MLP neurons of a small language model. Each row is named by its layer, matrix (gate and up: input weights) and neuron, and shows model dimensions 288-543. Each number is 500 + 50 x the weight over its row's rms, rounded and kept within 0 to 999. Numbers have three digits each. A neuron's up and down rows have the sign that makes its largest values positive.
Before each neuron's rows, "fires on" lists the tokens most often at its 100 highest values on Wikipedia text that the model never trained on.

fires on: "U", "O"
L2.gate1902:478561458564439445619403437547584542555484494466554555504523486527490572509364487545511475439507516517453578458538445537477547462462510407541520469505467434516456442442492568484482483366460487553559532471452541584464381464514542516641596424440444510514496502519442579477581417439494602443459568539405522512508428527492380475471491479531414411496525498558547396552501502467502405561592460487435611540493448451453527573443515614431411540572492421535579543482525476510541444444656497482541536456480482542473390568561471502478528465491499438475495528468574492503498419401564485563466466537512508402468478646456548469477513524526448620481506470468586517509465528486526531475531562412545501515554511508587463523558488407520499447441517507522488505513496460503499465405383581
L2.up1902:433448417475468452428527509542545491497444613474511456430467477448485486534580456567435510556490550481558416549478473503492542621475475422535448556546538499564541448383536520501462486508485483502525471488500557592482564429540469503432518503489445505482568485452553514490458489516548470463430605429539587554506565483479437508568469480470543457542494474511454419541484548429511476520486405451459514504503453458521580531400473445497511543524543412506548456486480439522466507495507523484557490583561532488529487513457520456446507481457529391493559433509503478520525511535465525589479483536536513534512531443518472590548530462571479542554518491520470416517422578425600600492526480525561463528544423454498466523563540634442479496411495499477454580473460439644468438529533520

fires on: "Mo", "mo", "throughout ", "a", "ra", "un"
L2.gate771:574559467515584414495452510527492588465510484491538521522537478530547495529470425528547589480525594452477472455494475445473486457474562607474524489635520576507492547540539468545599535493543573507480512478488507478503423509534468410510475528457431494486543477533491598569564503412501421423463426516517507465505489538564542480539427475523536415501417542486455494540488518555496470433591457585476460563533479484541460524460526555451600520491492497503400465530454473562539497506535460403505542456518538494578560493473594559471451417516427491517487430500550459553530520483665554434508479616418528395411519507473463490496495439387510423527551458491528401407432575545511501532497409510396495475454407672565512485428441458422519450529490496472456559548490400514460419520536525
L2.up771:535381521503412488468439486450448453500472489563504569435442528580499462482512538422553593526487493448484511534405410460465505504490433511531536431541494478513390460494499462493420494441528554481476420464482475441446506517509508422480485490498496530498488481546506488486518513420535519421529584425551549535465539513510473464548598456567496554517571392451521388451591523573528542476454489572391570430673520558468501537538450494444516484528482509497527530522491486565472457514575486525470431447465450459503535538386612491600456433524575465559466588551464472498421508477494489533517552564525453519475481491452446481523485454422457417467515549533547471417426430524483488475515527463471442498499481535517456487444576518535506492556552510509564536497561489517459519476511537

fires on: "U"
L2.gate961:504452511423552477490494542518501501505583451438598418519520589468571516523391500484476484516453610490505523511391504517490469529434550461502546561472491613544617427560504464516509452387497536519540553476449521519498478566547549502558558540540442628509497487494538502466522526544534581461541545522457418464484471530530563472558529512523535504527524642480448473522598561569531488493601445485494480556529433489496472493470460521528433483450496551471482584481568536469481436531446476584478547498546600529425525448519477454459468513512532497489517463507536424511521487502472511557497501584544490435498499596546574413530544513501478508466527618519587506524527497452557547461490442424479505535500477571476417436532542430449373447549543445446455560498462460544500580509429533
L2.up961:543394478472567518454466433435586512558467426517395469454464616513439540478523444621393505563553530540554510610476491475547597485492455516493511549595534534599503464492486481541591558384422411548545538425516476483449572507517535534504553513470484509600552488508519521562514592527556505516522517553487506604571463469479566427457528462529474485394593520478478438400519587602492571511567505503491473492515481426522544482455508478540544553476516538520400594390566648484506490444445485570452596469520558557470483500496513464568534469524464504456538502476483525526498501439611489597448452441435511434467570461466547488493583539516482523521514603443504492464564541495485532495566447506515451491481505518532465539443427424527477566448464529440469512519486490413473541392458571

fires on: "ai", "i", "ani", "ali", "am", "om"
L5.gate681:444503488557507521499571511512407408509515507526499408398532646508554557475421480479465533535528562427499491519522424589448528450507443501544496410603406501502555563443466422513503502524497584475498449415504435484455438498432504481524443541422421669417557562585461456424427533484455480423509445603506539428505577467450571603487457493572509479394430548537468435488462490497558501563559574474549494524478416556463532405426501563542399537505554508531577621480643485428472517521446518516526533516494499602579568455522519493491530414493532437516471385538507446576568482539452444455530509432472524444479528488435497474562567590619492441528494472515518566519441519523577482495503476502420450516443487482547495549497469564470501543551515582375475517576564540514480511560504562
L5.up681:539467398511412582517491666476576533506506482533527477369428546583595565501478586602530432459503493545516484559492410579465536578476492582519484454391443501374498505485551532523441549463513521544448462387485459469419430507460521473411460439592411510477486603471511435491453502462468552563427462547524434462427489478457591571481527466508561536573470564560472452583494527541563463402431419505513510516498596508526584495513540387485482544458524511502558537594459483457507553482465483564463475514502516552463508548411522621403526420443543396469520490551450503422468485522524518453582501598547447507489471471570516465560482511511411483498504538512473465414476473493476563540519493439510473487476453450500523607581576575499550479558517512473496442601470530496486483502440561

fires on: "O", "J", "Al", "Ac", "atic ", "ain"
L2.gate1461:499507514506520406610422478552530421516472553513552533530431573502486494441506512541514473552460482406441483504510534589467467619505538512469443492494549565504505417501492440475439411570490458472562504454444549497465544476533534571487454473437531589575456471475408500510563474473542550511639526487505459610553520521505514528458496502494584439514475505490493537464491449506499526507452494555591567526526560544420559599442481539421463554573507493590547487431548454484510523409404466521442413378609555526446411512409499464509596545483556443533436468527549500418382558520465550504517480480473471499594504564536446466450524498429498604684457464536555574571612483519456534487517501513522570474519381526495543464492457518504446503417543571464473490541544435601486506577491430
L2.up1461:613556595536506587456557535516482513483513583497633489467500446490441454526496504611570518475390507516516507471479513491491542456465433535458518478493423455451571535564517525443423490559379454530558558579527411503597623437567517431477466550514496361575490514577453497518518542539541392547504592547504472541410430482556542491406450581496562537562548503487516579396510515469552486554565493511489516434457485584490543474563510526450556505508498485454534537494576521519544506487380567459504457511477471509463409487560499475536575509534524500482453466429469484477584473465489477427523539580500524521466528450408483457460598413499528506511615539515634547442514538463421466441449535488500552510440420477532461499453507473497558574587604507476478505484597475446559445462421550

fires on: "K", "=", "considered ", "ol", "called ", "ed "
L2.gate1675:457447531445474552534479482554466492488489485521461495467459449554466519453622449624492494455456485564548483476622525512508493562500481489404439484490459462479495455454521565557491532514430444471517506541509511493506535458558558407490513510433507559522420533480479492491495646452491516436462544641430491595506492527475445533471514483479438416485497525517522495640439574431600547488479469442507448491544497604487506575542515482467442560443490390516468563529462476517545452496479479459511519476464508504504548533476461424495476473506457522535498441588470441484444486494485420494525504468484401402536455518475501562559470449651430546480442476439492545581422504562572541459416540661526498494541514425466407534509526462463550504537494469451498531443517524412442493481405501
L2.up1675:503475451455519521423476445462553586519515422474507543556517530487424417531579551532579405511534534486493499524471544443484420489544479482509581495551462547524554577468503398498524435526448537515547407466488491529402544550523504405496595503566492608540442517529532485504526551488491558454526441429484471450500581552436471481440475507533525526596576560520512470514565668514489472507554465380480466481547625640496591560573473493508431487443477506487438438508450557583513529456495482532368496530447479547473494461546612470618412560556412500552562491523567501530508541456516536574536571540496456497527524493433447570514509462424501489504524516474576521469551405469567622404367553463381480489515503405476535546462508464499496534510519588480547474495497526468462445536386491

fires on: "ari", "i", "li", "o", "ani", "si"
L2.gate1170:414613528491589523528481510529498538421420515459501495454509476468482538504481514357452505468392516461508524496529462554504486507446505552552395519546516510480453469441555501480539552461494481471498573474474409490485475573404478486512443496501497493466469493525495486421497498491465539458473365516594481540621452490492408555502491454519468510578494552480522441470531501552591443543487495507420482485520472461410512546464573504540340483433542493534481532504551578501541514445452408492483480393519543415488524540466493434516492460526478532410571349573517499506541484547482450599426460555452577551408452563517515447531448489537611525568590474502436543523378508517454430538513445522496536476554503528559486508551366425477475462488487628485432562468456479529454446422442462
L2.up1170:548501512470493572454475568506459435503492504531480516440470548505542548559487523529444537440365415520509425498427464552485582545561462526480438484501455492483415359531479469516592501515504493467530535460539466513539471583550513480491514468583514583489549471448466527469496433493502527571447392467578436515550483463487596562480396552533494528500515550492499497471543501430428523475551419478556572458509481484477533511553509601506504553442542495410471442503444551534497481518423426508446502537470447528499500560507530530464516420498486504539533546454443485556498512483451482455486520442608579519516560498486526483594516397491548424585513481525517541479509568536479527560516483564534517556442491516411551536561520533490455622511513538540535509534479498406472526402446378

fires on: "ro", "lo", "explo", "o", "stor", "e"
L5.gate2018:549513465435505522521543422461490459499505511514393506502517568440487630454486540499595504571552488553473540525484466543522540502507476469539444591493572532519438467455476436505464496440550504532535632566474505504561494523537520410440607490421476484566493576597528549560513494523502430518531561510468507579478497494498522614562508476529469560545512500520459460508525373502540496525467546463581486447493477569474460539484420409562506569495442551542377437444443518538599487466521523532477437526489516441517479511510505587492458572533507517557527518506583492506545539520455529437563494499507554416511445529504569475484517520498497453505537617550511559515536523441529471498492498480495400534616420579521557517446558418438404549493585476444515491492506516494405442532559453
L5.up2018:521437533457512540531531483456583470478530492555511481557396404567532497431501542449589578435502477483466591547427425542484524470490521552530566539387459471487406481519429530450495526556482460483489581507517585506531473420457502391461527473594512527460613582446537446507452593464485492511542520510514542409528541461498572504393509455407465485475528426471458487438555518459526561505571630549580527613461473470449524443537446441476571523418557468533463438522454549505424582445577515450531631557545466447555544503459503499520514517502532506422469484446456507512492465544485491521409439484518469525461465515458509460450494531456524380450480439483402420481417519510431511523482558418457507410545580495510532559464412508484449494441457536550527544489477500470416517485532492

fires on: "Al"
L5.gate702:547548529464479479598608499553436412489570528477498458385451605416457566408441503539489489414508554520441439529528487578514508505476469512540485456514404534541445524542503464496503467596481470540521555504523491498420427529518522549518436478491514517501545561479443441433542523435649523512527463505552597428482528530480530456545404572586475505465529465499410524506592481488531526443513503485600426510548484521404497504420571569395478503467432472551460552521548588431506543496474495481485445467387566512498563464502469490496529537491473485499505498588522531510553535526540505582502477389487436472527578563537551550470547529495525550575568523498517516491565447478460520439526522556550502510433498477513473556469453445572483533506503459572439510530513624506506475400491510
L5.up702:530486476454470513544428572444587498450459552473506444471470473583437534464541553414494455461501465483504487557485417578499451514538533594505507556475462475454494505521574464429525590540540492511521551517504600474544455545618487488582455421495541405462485507483516559482558606520531485551511523514501470449464510457489497555490477489540544469534424531434510529458419495498518552546479471549498488493515512541429508499490502578452458543534545487531433518588589508508526490437483503527575451514499507478478414521526552500490433491471525494466493477524501463510552499509447541543484522580445451436503408542486550453499499413368521505523538474481570466456474407496381604481512538497461477474513490469494595519519559453455496462437469515486500507326474349500548589414551412

fires on: "par", "El", "Field ", "Field", "Ar"
L5.gate1877:510517548522493508468456485518557484464467407544547451602491550536531564479552500534530526425480452418539469409460373423409512538420460527504462539586593457452482406406528504453470513492595471563514495484520511565516432542515487498466479424530605590483566512403525529589382468477540456475456526561514444516482484545497566501449447502470489426538477457482523570408513509469474484505530525538516449543522433545525468533590507490502437545485505518540389487471462511472442512517491531460435482544568471509586442403517523480457528519563393544503522510567591523515503474524499453523426525534495470506523451567483533516484554492446487521564533496460537509546514364548532514497543580513503408515525516605491490572547465479528572468442480512565482437491418534490473502557436550
L5.up1877:554404483484479481480580485531492489560554488445504478488515535581488429435573489438551554496564537573541445540457488474505435463542421501502488441552581461541490524489408474542407494522400460530393471417389529523354442488426433490517508518430532397551523536551515547454497512409492593492527509491399585551441431423535472453514512462455453447520498460449555496532554492517443477481524467502483511531524426495527506544444508553508516546518465423505533473423541535659442575506509481471489508445524429520364521540515543553511510497458464510432492674546458528531549520471465488524492491410515530546449459528552462484468486523489566575509590467545500462490469555440484562592545448483456543575441490591531575521479565487438449515524472590571480446487406529478454430457585459

fires on: "ath", "i", "e", "Y ", "o", "ally"
L2.gate586:510517547511558442417480527527417563497332499446442506548480501531635588627494416551509519522460422411543398483555463486533559533475460484588486456543486442509430506473540476553514494511449548562542502551495564440577494533525509487535483463494534514532543558461538478539588640457460467546586446483567504500503516488555533560536367434505544491570464398417584555442528493527438420434519478533454558533564448627522472504535447567459590493468508506537440517453467592565483441450576564511548487414564480475515525581508474436546523473511551530500489425531506427565499490487474539483561554480566446468425498497529471477478480456562513505567538545444448452506410547538456469507478555568412603433470379505450477481621516561522465485442507527446464559523539558542506465461514493
L2.up586:563435522620477497489462521528482419524590515579420466485501517457527496582528452492464419486581525501585491502514563579445494569531542454532490469526546585539524455508454362521602589549573446493486557513464559521516567482472497550584373437522469497536580449549660579518504572557440381470552413539484476468488522565551504542502430386550456495510508573511543483534507469503461456479595461485507515547487576512495490511518541567504456522482491441495483427525556538518498429478520444568566486582485474475495461563492422534515517454482526508357525533466468454501485414497473463479458480503573529423486498522589386564548460516482560518528486507540542624554475511497528539474423602533511514528506544512455464501425511522477481581489471520470446508489483486443512469584503535

fires on: "U", "Em", "Wal", "Rol"
L5.gate1216:512514521546481420417440488582527446572491425459522517559439418469542539519476561634488500496443428550557498522448485437538548528507504578514428580551466456481505549423536479529519451550496474537481499484552546550475581556593527549523514493545556553534530538522534486534493459630581445493515502507468545447502445498510494474567488523542496460519513477482494584483437539557457492467525396520460525544487464528482508437453490581505563533431464554505407496522517480568377433513535534540484477438514555544535455398504538449602527471546455604457513457396460500439508575497504587473401516552354551368466453556544515518511558572557507474453509490462588514397482457461440519549525432579589493537427479562519467542439479451513463488388519480487576445639494522469576520585435469
L5.up1216:428507462534637518515492484368472553524471488471563457400537496496491492447424521558414413494498521556564370441439560492447457511516549533512580566581552439497509356502489432524403480536601546570530563477542409509526425541455401466543494476490448555491626535462564530494541543552462494487562531545557494486568494513612625490496523483500413445452488485413465436438519523512569564447608539571504477537438467480482528554393496544569528500456362435510556593510439514409552548563512522592441553556519396554476509571533527462432517382593483424476390567573458417579545531453495500532541558468507461532587528493427557448456552506444537525426530510451519463531508603577474546467523500456459513513482446400533480463507513521546465587506508419494465496501536540464443488460468483